{
  "num_hidden_layers": 9,
  "hidden_size": 192,
  "num_attention_heads": 3,
  "num_key_value_heads": 1,
  "head_dim": 64,
  "intermediate_size": 256,
  "vocab_size": 7500,
  "hidden_act": "swiglu",
  "norm": "layernorm",
  "norm_place": "pre",
  "norm_eps": 1e-06,
  "positions": "rope",
  "rope_theta": 1080.0,
  "rope_fraction": 1.0,
  "qk_norm": false,
  "attn_scale": 0.125,
  "bias": "qkv",
  "tie_word_embeddings": true,
  "parallel_block": false,
  "init": "normal",
  "init_std_qkv": 0.0255,
  "init_std_o": 0.0,
  "init_std_up": 0.0255,
  "init_std_down": 0.0,
  "optimizer": "muon_variant",
  "learning_rate": 0.0112,
  "lr_mult_o": 0.681,
  "lr_mult_down": 3.0,
  "beta1": 0.9,
  "lr_head": 0.0043,
  "warmup_steps": 200,
  "schedule": "wsd",
  "decay_fraction": 0.917,
  "decay_shape": "linear",
  "final_lr_fraction": 0.05,
  "batch_tokens": 16384,
  "max_seq_len": 256,
  "doc_mask": true,
  "train_tokens": 147300000,
  "max_steps": 8991,
  "dataset": "wikipedia_en"
}
MLP neurons of a small language model. Each row is named by its layer, matrix (gate and up: input weights) and neuron, and shows model dimensions 16-143. Each number is 128 + 32 x the weight over its row's rms, rounded and kept within 0 to 255. A neuron's up and down rows have the sign that makes its largest values positive.
After each neuron's rows, "fires after" lists the tokens most often just before its 100 highest values on Wikipedia text that the model never trained on.

L4.gate185 [197 136 156 177 117  96 143  84  79 111 158 103 142 147 125 151 143  46 148 122 100 161 136 149 105 120 115 143  99 108  97 107 111 167 104  60 105 114 143 124 153 187 125 112  68 134 176 130  97  89 137 142 170 110  77 101 140 142 115 125 179 108 165 100  83  70 108 121 110 124 130 105 140 154 125 201 109  85 136  70 115 118  71 149 110 177 183 180 110 119 204 147 163 148 188 170  86 100 143 128 147 118 127 153  97  95  86 141 111 132 118  93 198 141 117 113 109 122 107 148 146 128  75 112 111  75 143 151]
L4.up185 [146 115 153 142  83 101 147  73 168 113  60 143 119 139 107 117 167 100  85  90  56 125 176  58 107 128 130 101 124 105 122 102 126 122 137 119 154 152 176 154 167 118 179  99 179  85 112  87 101 159 109 194 154 130 135 115 142 155 107 107 158 159 155  84 119  61 139 154 137 143  68  83 149 155 163 155 120 172 137 146 103 179 101 181  82 148 135 128 119 108 132 189 166 166 117 148 162 178 131 111 160 168 151 125  93 115 108 139 115  91 123  97 116 173  61 108 187 157  53 120 160 108 152 119 128  69 154 115]
fires after: "\n\n"

L5.gate131 [ 75 108 136 174  90 124 145 151 120 157 110 135 162 105 101 196 120 116 132 108  95 149 177 112 153 151 108 175 151 109 105 135 126 159 178 113 119 159 120 157 164  80 171  78 103 113 114 114 143 172 135  94 193 189 202 108 168 188  52 130 123 103 149  86  87 153  83 204  95 149 129 161 167 136 148  83 184 170 108 116 138  32  97 119 114  89 165 115 122 127 102 110 156 117 175 122 167 144 166 131  79 121 140 141 111 102 141 128 146 139 155  98 152 152 195  90 111 137 129 130 153 136  87  82 118 158 114 113]
L5.up131 [ 84 121 153 164  80 102 118 160 126 177  86 130 181 112 110 162 101 163 166 189 150 135 184  93 110 175 131 140 161  74  80 112 100 138 136 126 152 132 157  82 139 144 136 131 137 144 132 136 116 122 124 180 190 129 161  97  76 102 143 164 112 189 149  85  76 104 103 135 124 141 159 141 119 172 144 105 147 132 130 156 128 162  99 129 100 105 116 156 117 103 131 143  79 160 157 114 155 137 133 114 155 135 119 149 129  96  92 165 117 149 164  61 113  56 122 144 136  78 191  94 170 194 178  58 160 106  84 150]
fires after: ".", ")", "s."

L5.gate204 [134  99  95 137 100 119 174  95 117 130 161 158  92 101 102 136 104  98  80  70 108 182 149 155 179 154 197 166 172 143 105 140 125 127  68  78 103 168 141  93 209 136 173 138 113  97 146 167 172 105 161  95  93 144 188 147 120  94 175 100 161 111 126  81 100 122 124 125  94 184 140  23 160 170 171 100 160 143 167 159 111 110 118 113 113 101  44 102 139 141 113 161 136 149 158 103 107 148 170 111 118 110  89 118 104 123 173  87 123  94 119 175 110 167 164 196 118 142 174 127 111  59  92 171 110 129 124 136]
L5.up204 [186 175 144 202 118 160  90 114 188 154 119 101 153 135 161 125 141 129 125  87 168 102 131 107 146 124 209 182 210  58 150 162 155 135 156 182 133 122 143 127 109 162 148 136  83  96 137 144 160  77 137  99 119  93 136 126  70  69  91 113 133  70 111 198  76 110 119 136  68 125  50 137 160 162 110 111 149 109 175 161 118  90 106 119 137 130 100 175 126 196 118 141 132 114 138 146  90 166 165 110 158  94 115 147  91  89 139  93 132 192 130 198 183 179 126 119 132 128 140  66 126  88  76 132 139 155  93 139]
fires after: "\n\n"

L4.gate15 [100 107 125  75 101 101 111 183  71  97 153  97 140 120 155 136  94 125 101  73 117 106 166 109 114 112 134 130 196 185 105 147 120 184 124 164 106 114  91 124 182 183 133 153 143 133 155 123 130 142 141  74 141 141 107 108 149 113 105  64 153 137 116 140  93 176 156 127 116 170  71 114 147 130 126 144  97 122 166 144 138 133 195  97 112  94 114 137 124 114  76 136 132 177 130  94  87 129 111 158 146  92  95  68 104 120 107 168  67 103 162 155 127 104 156 111 121 113 158 132  88 100 140  61 173 112 168 121]
L4.up15 [139  82 153 105 131 145 111 136 121 164 135 177  90 173 132 127 158 160  65 116 125 151 126 179 134 146 139 146 188 109 135  91 186 135 125 132 110 134 102 184 101 192 132 129 141 147 113 129 144 111 134 167 157 167 102 132 109 153  94 188 140 176 118 163 108 106 124 168  78  75  67 101 144 165  98 112 115 133 103 145 165 130 144 149 124  91  86  85  91 117 112 153 176 164 148 112 114 161 153 154  89 182 140 115 153 133 113 132 137  98 158 163  44 129 140 129 175 100  85 127 145 164  89 118 131 143 132  62]
fires after: "\n\n", "=="

L5.gate126 [164  94  71 168 168  75  58 159 122 151 139  83 165 158  94  76  99 128 103 112 127 157 112 133 117 107 138 152 156 123 135 113  89 115 190 129 184 168 133 134 145 137 187 139  84 139 163 152 141  95 107 118 102 117 104 157 165 145  69 189 162 158 143 147 139 155 155  99 129 102  66 133 137 123 113 102  46  91  75 131  91 147 176 132 149  94 121  66 131 102  50 150 154 210 157 162 125 127 121 100 151 143 107 158 100  90 129 159 132 171  88 102 133 164 160 117 120 148 108 118 147 128  67 107 128 130 123 126]
L5.up126 [143  80 144 125 137 133 184 163 115 136 157 105  63 176 118 126 175 139 147 135 158 107 111 154  79 129 143  91 162 130 180 148  76  98 161 103 124 113 140 123 188 128  67 121 143  77 142  59 173 182 123 110 126 150 122 112  68 122  89  92 102 180 122 120 157 101  93  99 166  97 112  92 143 111  72 142 129  96  90 107  93 110 116 139 109 152 179 149 168  75 179 101 128 136  61 124 105 105 190 161 114 194 133 107  92 157 143 102 147  93 144 172 125 125 134 134 182 102  33 124 109  93  92 139 135  95  87 111]
fires after: "1", " (se", " (d", ", ", " (", "2"

L5.gate121 [119 151  97 100 103 145 102 103  71 174 117  99 172 112 123 145 141 102 136  56 129 209 114 143 174 121  95  96 142 123 174 166 157 163 112 129 130 103 179 133 123  90 118  39 148 179 138 152  97 126 177 132 160 159 141 112 142 116 159 150 120 114 160 131 147  67 134 148 127 137 104 105  93 148 133  97 118 119 111 150 205  86 169 197  99 146  76 122 149 179 107 120 162 137 107 127 164 145 114 113 137 167  51 106 130  91 128  92 141 204  70 147 160  95 125 149 141 115 164 135 105 133 132  99 131 113  91 135]
L5.up121 [166 109  75 107 142 145 106 155 153 112 123 148 139 142 205  89 127 145  79  87 124 150 171 127  57 177 133 114 131 132 111 139  81 188 158  73 158 100 100  90 120 153 126 105 110 107 123  29 147 145 152 150 163 144  76 167 141 166 144 169 138 180 119  99  98 134 111  59 128 147  81 123  91 116 132 137 130 120 156 134  79 138 110 130 163 119 189 143 140  95 147 109 112 120 155  78  99 169  85 147 152  93 101 149 179 106 114 150 114 112 122 121  82 148 126  97 184 137 139 103  81 103 133 187  84 154 174 112]
fires after: "\n"

L4.gate10 [120 160 154  94  54 132 102 138 137 106 144 127 182 110 139 146 185 151 120 120 161  91 128  84 143 158 128  75 123 118 103 110 188  76 149 173 143 173 149 121 140 178 134 124 124 174 163  81 186  88 142  91  93 198 138 108 142 166 112 139 144  88 113 176 114  86 137 129 170 180 124  81  97 145 111 117 152 119  80 119 117  69 112  76 127  76 170 176 162 162 161  91 124 142 152 119 156 123 118 130 144 154 160 112 200 126 118 127 158 158 148 104 114 102 118 138 143 133  74 136 146 138  70 105  89 138 208 104]
L4.up10 [169  84 125 168 135  84 170 134 166 134 154  89 132 147 145 137 160 187  65 105  93 135 133 126 125 131 117 101  89  95 131  71 143 150  60 151 133  61 146 103 118 101 148 160 146 107 139  91 175 141  91 139 121 134 138 189 160 146 135 112 107  95 147 178 199 104 167 133 137  89 113 146 130 158  88 107 121  88  87  69  97  64  94  72 133 221 131 118 105 145 149 164 102 149 122 111 189 112  83 124 112 165 109  86 181 117 191 128  65  77 152 165 127 144 148 159 187  94 166 153 132 111 113 108 113 137 120  82]
fires after: "\n\n", " Mac", " s", "\n", "-", " \""

L4.gate66 [122  81 128 134 123 141 108 187 109 127  98 147 110 195 113 129 130 104  65 185 124  37 119 118 123 133 149 164 144 103  90 170 127 149 165 218 132 155 230 123 106 170 138 127 119  87 143 123 178 153 160 165  92 125  82 145 118 159 163 132 100 192 111 117 130 109 107 124  67 134 108  75 135 108 130 103 145 214 105  95 111 153 161 128 135 172 222 121 136 124 187 156 167 156  82 137 149  82 137 138  84 115  87 162 111 140 125 120 115  68 125 161 152 118 177 123  90 135 151 144 105 130  79  77  96  51 146 136]
L4.up66 [156  36 121 107 127 125 144 153 110 108 130 139 132  97 164 111 172 136 170 118  82  84 120 100 112 116 152 133 152 167 115 128 158 129 121  89 108 127 141 108 121  77 186  60 114 121 132 161 120 129 145 114 129 111 132  97 170 148 131 171 133 172 135 148 158 124  84  80 166 143 127 155  99 115 209  39 157 133  67 125 136 120 145 106 126 102 165  93 103 156 159  94 157 112 157 136 198 164 146  66 177  81 125 201 141 121 110 117 141  98 123 106 146  65 157 155  72 108 154 136  96 133 169 119 109 123 142  86]
fires after: "2", "1", " for the"

L5.gate240 [143 166 115 148 121 176 147 119 178 149 126 140  95  97 118 148  98 145 147 137 100  70  60 152 142 147  80 132 149 132 110  79 164 121 125 168 206 116 128 129 153 125 105  61 114 114 102 105 109 132 170 131 121 129 123 150 107 146 115 131 124 135 139 113 118 129 150 148 134 119 120 119 157 155 187 129 116 136  85 135 104 109 139 136 143  89 132 112 139 111 193 165 128 170 124  66 132 149  17 144 149 155 150 117 160 126 157  83 126 168 116  83 100 180 152 100 194  88 136 134  95  99 138 137 154  85 100 109]
L5.up240 [ 87 116 172 137 179 138 132 150 126  61 126 131 138 152 122  83  87  79 150 132 117 113  69 170 150 170  96 154 143 119 139  98 136 135 183 117 170 140  92 140 173 140 182 137 119 122 148 116 118 143 146 134  89 147 148  86 138 125 121 118  91 111  85 137 137 183 115  96 123 130 128 223  95 134 130 118 155 129  53 141 141 144  71 150 132 117 137 123  97 144 156 146 139 169 193  23 179 150  84 123 139 141  89 104  83 110 134 147 145 131 130  80  95 151 130 176 194  78 130 108  94 118 178 162 193 161 133 116]
fires after: "\n", "- N", "-", " (S", ", K"

L5.gate223 [114 141 161 101 131 100 102 115 115 130 121 127  98 117 182 106  89 128 114 182  99 124  98 134 119 162 133 101  85 159  93 104 153 144 114 103 156 138 145 125  99  89 113 103 141 100 201  99 149 152 140 132 149 162  95 193  59 121 146 123 138  71 127 111 145 171 141 101 122 167 168 116 104 152 179 144 149 165 143 127 128 157 226 131 173 133 114  97  76 148 134  94  63 136 132 150 115  45 141  83 141 158 153 163  51 138 114 181 130 114 152  69 142 131 155 137 147 111 126 165 100 115 113 130 105  94 133  63]
L5.up223 [ 72 142 126 136  82 112 160 141 135 156 195  93 151 180  84  74 184 109 114 146 195 132  86 126 122 144 164 129 102 128 154 136 161 154 159 150 101 154 123 178 126  94 101 162 159 108 123 155 109  98 188  94  93 147  95 199 104 117 107 121 171 134 128 156 165  67 125 181 110  82  93 126 158 157  92 121 121 116 103  97 141 186 141 149 116 150 153 170 134 114 166 158 113 143 125 143  91 135 134 107  65 157 101 159 130 131 146 196 129 131 158 137 138 107 153 109  27 138  72 117  98  90 163  51 126 104 123 146]
fires after: "2", "1", " their", " his"

L4.gate229 [182  92 169 114 137 101  64  99 114 100  90 155 161 131 134  90 105  93 178 110 100 171 158  78 151 104 118 156 144  64 135 122 124 186  95 151  95 151 131  95 159  89 136 124 130 176  45 154 118 128 127 100  99 139 155 132 100 141 145 122 184 130 104  98 104 107 166  55 152 135 154 120 120 129  50 150 117 170 190 141 142 106 193  96 117 107 137 164  99 109 146 115 120  67 167 133 150 122 148 110 144 176 108 136 102 187  78 120 111 112 118 116 187  86 118 116 123 120 125 116 179 134  91 136  62 111 158 162]
L4.up229 [172 126 128 127 149  84 141 150  88  88 162 121 141 145 166 147 117 161 133  71 114 137 171  82 140  99 124 126 174  73  65 147  97 151  78 170 113 100 101  96 154 158 146 160 140 206 118 156 111  72 138 177 168  74 130 102 115 117 145 125 141 124 115 108 109 169 184 139 105  95 132 108  89 194 131 107 158 168 142 105 104 150 108  89 169 182 123  98 134 180 157 145  88  64 133 148 119 127 123 156  61 118  78 135 118 181 122  89 154 150  81 139 156 134  94 109 150 133 137 138 109 152 125 113 163 120 106 159]
fires after: ".", " f", "0"

L5.gate220 [ 80  68 123  79 163 133 133 124  81 126 135 134  73 134 223 145 143 115 129 180 109 146 103  81 183 135 160  53 186 119 101 104 124 114 171 141 173 149 142 116 129 154 135 106 146 143 151 183 108 164 115 109 146 104 140 106 117 136 155 119  96 175 125  93 136  85 104 128 124 162  63  76 150 194 121  92  89 169 114 137  87 113 157 128 149 139 116 161 178 105 135  86  97  94 139 157 105  68 186 109 168 106  67 117 105 163 121 133 112 163 119 113 169 171 161  91 126 129 156 106 197  63 176 156 161 130 114 162]
L5.up220 [ 99  68 191 108 195  64 145 138  99 118  85 124  94  99 123 135 100 137 153 135 124 137 157 111 140 132  77  88 129 132  81 136 109 148 161 144 148 113 107  72  94 149  92  88  90 107 100 111 127 158 148 173 126  81 138 137 154 137 148  78 109 150 151 112 193 180 171 115 132 116 122 117 110 112  72 188 132  42 146 103 148 160 124 118 162 141 101 139 177 161 122 125 159 115 105 114 174 155 129 145 128  76 177 167 143 152 110 182 128 105 145 164 121 168 160 138 111 160 119  64 195  71 152 118 133 128 144 110]
fires after: " D", "a", " X", "y", " Y", "e"

L5.gate12 [130 114 151  85 150 130  94  98  79 133 164 154 156 128 109  80 146 102 175 107 172 105 126 168  80  86 122 133 132 122 153  89 117 162 130 135 139  93 173  91 130 226 143 134 132 172 168 160  90 103 126 144  94 157 136 142 124 172  81 111 147 170 128 125 162  97  77 155 131 134 142 145 171 125 112 178 109  88 155 140 135 171 186  97  63 134  82 125 160  78 154 123 157  59 131 125  46 119 127 171 163 171 139  73 149 176 178 130  93 155 113 114 129  94 129  83 177 126 118 145 102 132 160  40 176 150 127 103]
L5.up12 [ 85 172 144 167 108 133 187  75 144 120 130  93 122 140 133 101 196 153 108 104 106 128 128 120 192  89  88  74  78 126 188  97 117 120 110 116 140 168 146  93 112  72  99 107 134 163 123 129 149 117 197 158 150 184 101 131 113 123 184 117 138 115 138 187 176 143 133 193 212 119 124 137 109  98  88 156  42 166 127 118 101  98 138 121  61 117  86 138 105 191 162  95 144 168 117 137  77 117 112  84 178  88 172 143 139 113 105 174 166 149  95 111 135 152 113 174 139 139 201 113 169  79 126 163  94 117 104 139]
fires after: " ", ": ", " of ", " with "

L4.gate153 [109  98 106 101  98 119  79 146 108 182 102 219 126 110  72  64 161  87 144  85 138  40  80 103 101 113 147 108 161 132 137 138 122 185 147 154 176 113 151 131 129 184 170  80 118 141  87 116 110  80 124  96  99  54 103 182 114 118 104 121 131 138  97  92 142  63 152 199 167 121 130  94 161 170  72 146 167 149 116 150 120  63 107 175 185 129  54 128 100 125 162 144 116 197 131  97 123 110 136 148 161 123  95 158  77 126 121  98 112 164 107 171 114 108  93 162 101 163 189 148 112 109 144  76 102 118 137 166]
L4.up153 [122 122 154 129  99 157 208 121 116 122 144 196  93  50 129 151 143 109 110 127 109 154 166 167 151  93 146 115 168 123 133 116  72 141 129  84 137 121 110  80 123 129 141  75  98 100 138 129 145 111 156 142 113 136 113  57  90 143 144 160 132 138 106  91 138 129 122 122 129 197 121 122  61 155 147 125  95 175  76 118 146 162 117  87 146 136  92 111 101  81 127 101 139 147 114  79  37 156 129 141 146 160  91  93 140  97 134 131 120  95 115 161 136 112 171 122 100 158 225 178 109 193  89 117  79 165 180 147]
fires after: "\n\n", " J", "J", "\n", "==", " Jean"

L5.gate157 [ 92 142 133 106 109 159 100 146 142 167 150  82 153  66 151 145 101  75 178 111 126 160 141 159 141  84  94 123  85 146 142 117 160 117 139 148 175 136  34 121 161 111 194 142 144  67 128  99  95  84 131  64 125 138 129 111  98 127 162 161 157 124  69 120 159 161 119 122 147 143 163 106 171  69  76 211 115 116 170 106 132 123 127  88  63 123 201 103 124 109 140  88 128 135 171 118 153 113 109 185 113 107  83 155  89 115 149 142  82 106 148 178 144 201 100 102 157  85 146 175 160 123  40 154 139 118 156 137]
L5.up157 [144 108 136 132 125 198 127 139 134 130 138 110 146 116 125 147 109 126 138 161  88 124 157 172 124 204 156 115 107 162 140 129 111 137 119 142 173 119 121  82 147 108 154 134  79 147 144 136 160  84 116  67 112 121 189  56 102 153 167 126 160 217 134 138  65 111 121  93 146 128 101 126 194 146 121 113  85  95 162  94 104 140 100  91 115  90 158 130  98 201 158 142 112 186 146 132 203  36 107 109  79 143 180 172 134  92 131 124 110 136 113  93 141  89  89 116 135 161 124 189 107 186 129 128 109  68  76 147]
fires after: "\n", "| ", " |", "-", "ing"

L5.gate124 [120 172  87 111 121 177 140 108 181 161 137 137 129 150 167 147 105 146  78  52 111 145 117 159 124 100  62 120 106 134 139 123 190 124 117 131 101 182 130 141  89 117 122  91 137 130  88 118 220 113 161 121 170 177 143 133 115 149 138  81 165 111 136 114 124 141 176 112 126 135 126 196 172 112  97 119 109  97 157  98 106 118 137 111  48  90 149 156 135 212 149 126  99 176 150 122  71 128  75 103  95 132 146 118 107 184 140 130 103 126 105 122 193 139 145 109 139 139 128 123 103 132 144  80 148 115 115 112]
L5.up124 [132 155 134 122 101 164 114  85 108 158 148 145 133  90  97 169 131 177  69 182 169 175 122 167 117  75 138 112 133 175 113 118 179 138 170  90 114 113 126 161 118 134 159 130 105 117 153 149 170 100 154 179 144  89 103 107 103 119 156  77 116  97  93 126 124  86 211 107 153  70 107 127 107 118  69 127  59  64 158 121 132 162 118 119 103 114 159 178  89 138 126 109 138 150 120  97 172 137 148 103 131 159 176 139 137  99 138 171  64  99 107 115 164 132  88 167 131  83 178 118 127 170 114 118  84 142  99 188]
fires after: "1", "94"

L4.gate160 [129 161 145 159  88 141 156 143 124 104  95  87 147  80 130 125 123 146 145  80 124 178  89  84 151 115 138 146 130 173 107 132 152 155 143 143 133 178 128  79 161 138 193 117 118  96 112 154 189 128 155  63  99 171 154 139 169 110 154 161 146 168 159  54  85 124 139  88 182 109 126  73 139  72  70 112 133  98 117 108 158 186 121 208 126 107 146 129 138 173 115  76 155 155 173  93 122  60 151 100 132 100 105 182 107 127  85 126 143  74 123 103 138 145 167  90  90 126 163 149  74 132 161 125  94  85 144 143]
L4.up160 [128 113 149  63 103 128 106 129 136 104  94 164 123  43 157 165 175 138  85  35 172 128 131  71 141  98  82 172  92 152 124 154 102 138  94 109 118 160  95 109 159 125 133  76 150  57 130  94 110 118 149 165 133 122 137 187  84 185 175 153 145  92  98  81  74  96 129 130 122 135 123  96 180  82 129  93 109 151 132  90 172 134 170 122 154 153 112 109 168 138 162 137 132  96 149 185  72 134  41 235 194 166 138 131 152 124 111 148 109 175 180 152 118 148 115 193 119 102 193 101 159 158 123 123 119 139 100 126]
fires after: "1", "-", "2", ")", "\n\n"

L5.gate104 [155 183 141  88 113 133 152 145 177 145 156 147 130 119 176 113 148 124 128 185 174 107 135 169  63 177  96 124 188  86 111 102 130 104 138  81  68 114 167 109 113  90 110 172 154 138 156  81 100 109 149 164  58 176 157 127 106 107 178 116 120 111 157 104 100 116  98 172  57 133 103 179  91 149 165 129 117 119 156 138 166 157 172  72 110 142  86  92 124 106 125 143 142 111 113  93 140 168 120 117 124 116  53 121 137 105 110 145  96 134 175  97 134 159  74 120  92 134 132 111  85 139 139 155 169 148 105 151]
L5.up104 [177 137  81 115 132  93 159 174 158 158 158  88 165  99 143 143 184  92 128 111 148 135 107 101 161 159 156 142 197  98 139 145 133 122 159 148 148  95 144  89 209 124 143 128 166 113 115 119 152  70  76 156 100 125 123  90 149 141 147 101 128  92 169 130  27 152 109 124 121 197  94  77 101 129 114  65 123 150 144 110 100  75 109 126 122 127  90  63 107 179  43 161 136 101 159 137 178 131 121 198 132 153 104 137 128 106 157 199 146 162 145 130 114  58 171  97 150  72 131 158 166 145 103 111  92 119  92 143]
fires after: " | ", "; ", "om", " ph", "^", " at the "

L4.gate32 [218 170 102 125 193 126 159 123 112 142 114 111 111  77  89 146 144 155  90 149 109 161  96  92 126  55 112  71 110 162 198 138  95 157 149 141 124  65 168 124  94 129 165  78 193 160 182 130 185 152 138 169 112 106 122 105 186 113 166 184 139 149  80 104 129 147 118 128 143 159 107  97 109 110 134 145 170  81 110  91 136 142 164  80 120  72 127 153  93 105 100 101 172 135  87 110 168 127 124 198 140 138 110 155 118 110  73 137 164 104 152 133 157 144  62 112 159 110 104 126 142 139 172 106 111 166 210 127]
L4.up32 [ 99  91 160  73 151 151 167 141 121 125 172 140 126 137 133 123  99 145 150 159 111 146 112  84 125 175 132 125 158 177  63 155 112  94 173 182 139  60 126 151 106 156 134  74  99 122 155 100 115 149 172 126 192 148 135 114 104 137 175 111 150 121 159  84 157 131 135  85 179 178 116 151 156 151 114 132 124 128 157 182  76 142  61 171 143 118 127 122  90 165 132 119 127 174 109 139 117 156 157  51 123 113  52  79 116 152  99 152  84 100 128 171 151 156 156 128 178  97 207 143  69 122 151 140  89 130 151 111]
fires after: "\n\n", "\n", " |", "994", "=="

L5.gate145 [107  99  78 134 125 126 134 122  96  85 110  98 108 112 104 171  97  99 157 111 135 116 125 192 115 109  58  71 166 128  86 125  85 116  96 104  92 165 150 137 188 154  82 170 170 127 147 136 104 130 116 115 127 108 163 111 151 102  72 109 152 115 149  70 105 133 102 217 155  89 137 165 133 135 105 139 125 103 152 157 213 140 138 130 133 169 171 152  95 167 143 123 105 131 122 107 127 146  90 144 114 130 105 186 136 140 175  73  80 118 131 105 110 167  71  80 108 111 152 131 115 142 126 153 197 168 148  13]
L5.up145 [120 133 120 122 153  86 164 119 127 202 155 123 106 138 116  47 124 148 187  84 139 128 186 147 145  72 154 118 124 124 135 119 105 172 129 161  72 143 101 107 154 143 104 163 147 169 128 112  87 141 127 155 117 177 107 105 191  69 141 121 199 159 105 135 152 131 100 161 151 213 136 164  94 133 141 140 143 155 148  95 156 131 140  51 112  93 147  77 176 144 134 121 133 102 189 100 150 136 108 144 134  64  79 123 160  82 120  99 151 171 135  92 122  74 119 123 120 111  83 185 183  83  87  98 129 172 116  95]
fires after: " ", " of ", " over ", ".", "'s ", " to "

L4.gate202 [178  91 177 128 135 147 108 122 135  95 106 166  90 164 157  93 114 150 149  72 135  81 112 144  79  92 117 138 173 159  53 144 128 166 162 118 210 158 116 152 137 151  84 147 161 157  97 113  52 220 205 110 100 133  83 156 154 143 131 163 169 158 112 104 113 209 152 119  95 115 100  95 152 111 115 132 100 167 153 129  96 122 171 100 104 111 116 129  97 164 166  85 146 110 156 137 111  97 159 107 151 158 169 170 143 146 123 119 158 141 113 116 117  56 110 143  83 141 105 155 197 111 144 130  90  83  78 135]
L4.up202 [134 129 152 167 158 168 173 111 103 103 107 121 136 213 104 113 152 144 106 100 133 100 131 155 119 165 170 160 141 137 164 171 200 115  76 153  54  91 133 115 111 137 139 139 115 187  92 144 156 133 120 102 116 208 136 136 177  80 107  41 128  93 154 110 150 175 112 196 121 124 177 133 100 147  98 163 106 103 146 140 175 151 174 174 130  95 106 138  85 122  85  94 129 108  97 169 125  85 154 135 147 146 126  60  87 100 151 134  81 128 139 161 125 132 160 109  89 164 120 108 113  69 128 146 140 189 157  94]
fires after: "2", "\n", "1", "\n\n"

L4.gate189 [188 160 144  94 146 152 142 138  62 128 100 154 105  98 120 108 132 181 136 133 109  99  78 115 117 141 132 110 127 113 153 178 112  78  48 216 111 139 189 109 161  54 116 116  98 109 120  99  91 134 158  64  93 125 138 185  98 153  85 134 186 166 128 111  89 100 109 162 144 100 148 155 136  76 140 139  95 105 106  89  95 226 143 135 105 146 135 142 143 110 102 102 135 123 194 111 142  82 143 198 106 142  99 162  85  71 155 105 131 128 119 143  99  60  92 166 137 127 154 110 144 123 138 146 160 147 128 163]
L4.up189 [116  93  59 126 172 170 113 137 160 158  87 144 158 139 141  74 117 123 128 129 108 175 125 119 172 120 169 176 179  95 122 160 127 112 149 151  54 145 168 108  67 138 148  83 180  97 108 109  70 136 166 112 130 104  92 127 107 140 131 110 152 103 121 103 101 106 186 174  98  82 143  90 114 101 175 135  81 145  73 127 118 170 107 172 160 143 120  97 129 107 151 153 157 144 122 165 141 111 122 125 119 113 116 141  83 151 116  52  93 164  91 128 104  87  80 134 177 136  93  95 133  85 120 145 103 148  85 161]
fires after: "1", "2"

L5.gate105 [116 143 153 126 149 116 131 172 177 140  78 139 123 114 134 205  94 127  79 104 105 105 146  95  82 119 124 109 115 179 166  90 155 145 157 137 155 198 130 137 128 150 140 119 136  70 143 106 111 136  98  39 161 170 147 144 121 104  94  55 158 159 110  98 181 173 186 126 165 112 108 141 140 130 123  81 112 136 116 130 137 170 129 158 152 130 150 125 107 168  92  88 135 112 133 194  77 135 229  62 151 146 133 147 144 182 134 119 127 155 130 121 157  97  89 124  99 174 157 152 102 123 173  73 131 131 162 156]
L5.up105 [105  83 126 133 109 107 113 161 122 157 164 129 175 119 113 134 116  97  87 192 168 196 142 152 176 156  98  91 173 103 155 146 174 158 168 116  52 192 144 122 123  88 141 115 100 116 191 150  98 108 132  93  79  82 168 112 107 136 126 176 138 161  81 161 163 158 173 138 152  90 165  93 169  72 203 132 158 103 120 153 102 141 108 139 141  71 110  88 156 123  84 115 142 105 172 110 122 115  67 109 136 173 138 124  92 105  89 121 114 137  98 163  93 186 135 146 137 105 158 113 125  99 129 180 108 220 164  87]
fires after: " R", " Kn", " | R", " (R", "R"

L5.gate44 [111 114 111 156 151 103 105  85 125  95  54 188 143 141 136 118  92 165 155 136 185  82  68 110 100 132 159 153 137 168 156 107 125  96  84 144 117 114 127 149  96 186 145 106 166 109 126  86 153 200 111  98 165 101 125 106 122 137 167 131 148 109 117 145 104 136 145 164 130 143 151 127  99 167 139 113 111 171 101 154  99 110  60 129 152 103 107 186 169  94 102 126 124 173 151 136 137  87 146 169 115  66  38 170 190 190 123 103 106  88 138 157 170 155 112  85 179 122 129  79 130 123 122 116 130 102 146 116]
L5.up44 [114 160 180 119 146 168 143 109  62 110 129 150 152 131  98 144 151  95 136 114 147 134 115  87  93  85  72 171 135 101  92 130 107 118 184  97 104 166 125  97 101 131 123 134 147 148 139  96 121  57  90 107  84 207 165  50 151 127 167 137 117 103 152 113 120 160 136 127 157 113 202 156 133 104 167 102 117 146 147 133  89 144 164 103 120 119 145 159  92 164 106 157 111 170 156 128 120  91 123 156  99 102  76 135 132 115 158  87 169 118  86  90 131 104 126 161 163 111 193 137  88 141  74 125 106  86 107 126]
fires after: ".", "s.", "ions.", ")."

L4.gate80 [142 107 124 133 109 139 153  83 134 201 125  90 120  50 190 122 115  96 177  88 185 153 127 158 235 117 195 119 167 111 180 155 134 152 176 101 124 104 183 161  92 141 162 143 116 158 121 104  96 186 143 159 109 171 119 157  76 110 139 118 113 146 116 135 102 164 113 116 131 181 104 114 123 150  85 152 142 176 112 146  98 166  92 119 123 140 170 131  88  83  59  77 118 143  80 126 143 115 133 104 142 113 127 144 132 183 165 145 184 114  29 128  97 124 126 109 137 140 165  63 104 187 130 107 172 121 120 130]
L4.up80 [113 150 119 184  98  73 143  87 133 199 134 106 183 121  94 108 165  93 134 161 150  98 156 147 134 136 151 156 130 170 135 148 106  82 132 130 102 160 149 136 203 106 177 190  68 162 100 145 116 110 121 148 134 140 128 111 136 129 184 131  86 166 102  75  57 151  74 179 107 162  53  85 119 129 171 167 113 167  97 177 131 155 110 124 134 135 141  91 102 112  75 128 198 143 138 122 180 120  94 127 119 145 147  99 137 166  84 151 128 171  83 168 138 154 131 133 162 139 123 125 129  86  89 157 103 111 165 125]
fires after: " | ", " b", " h", "w", " H", "; "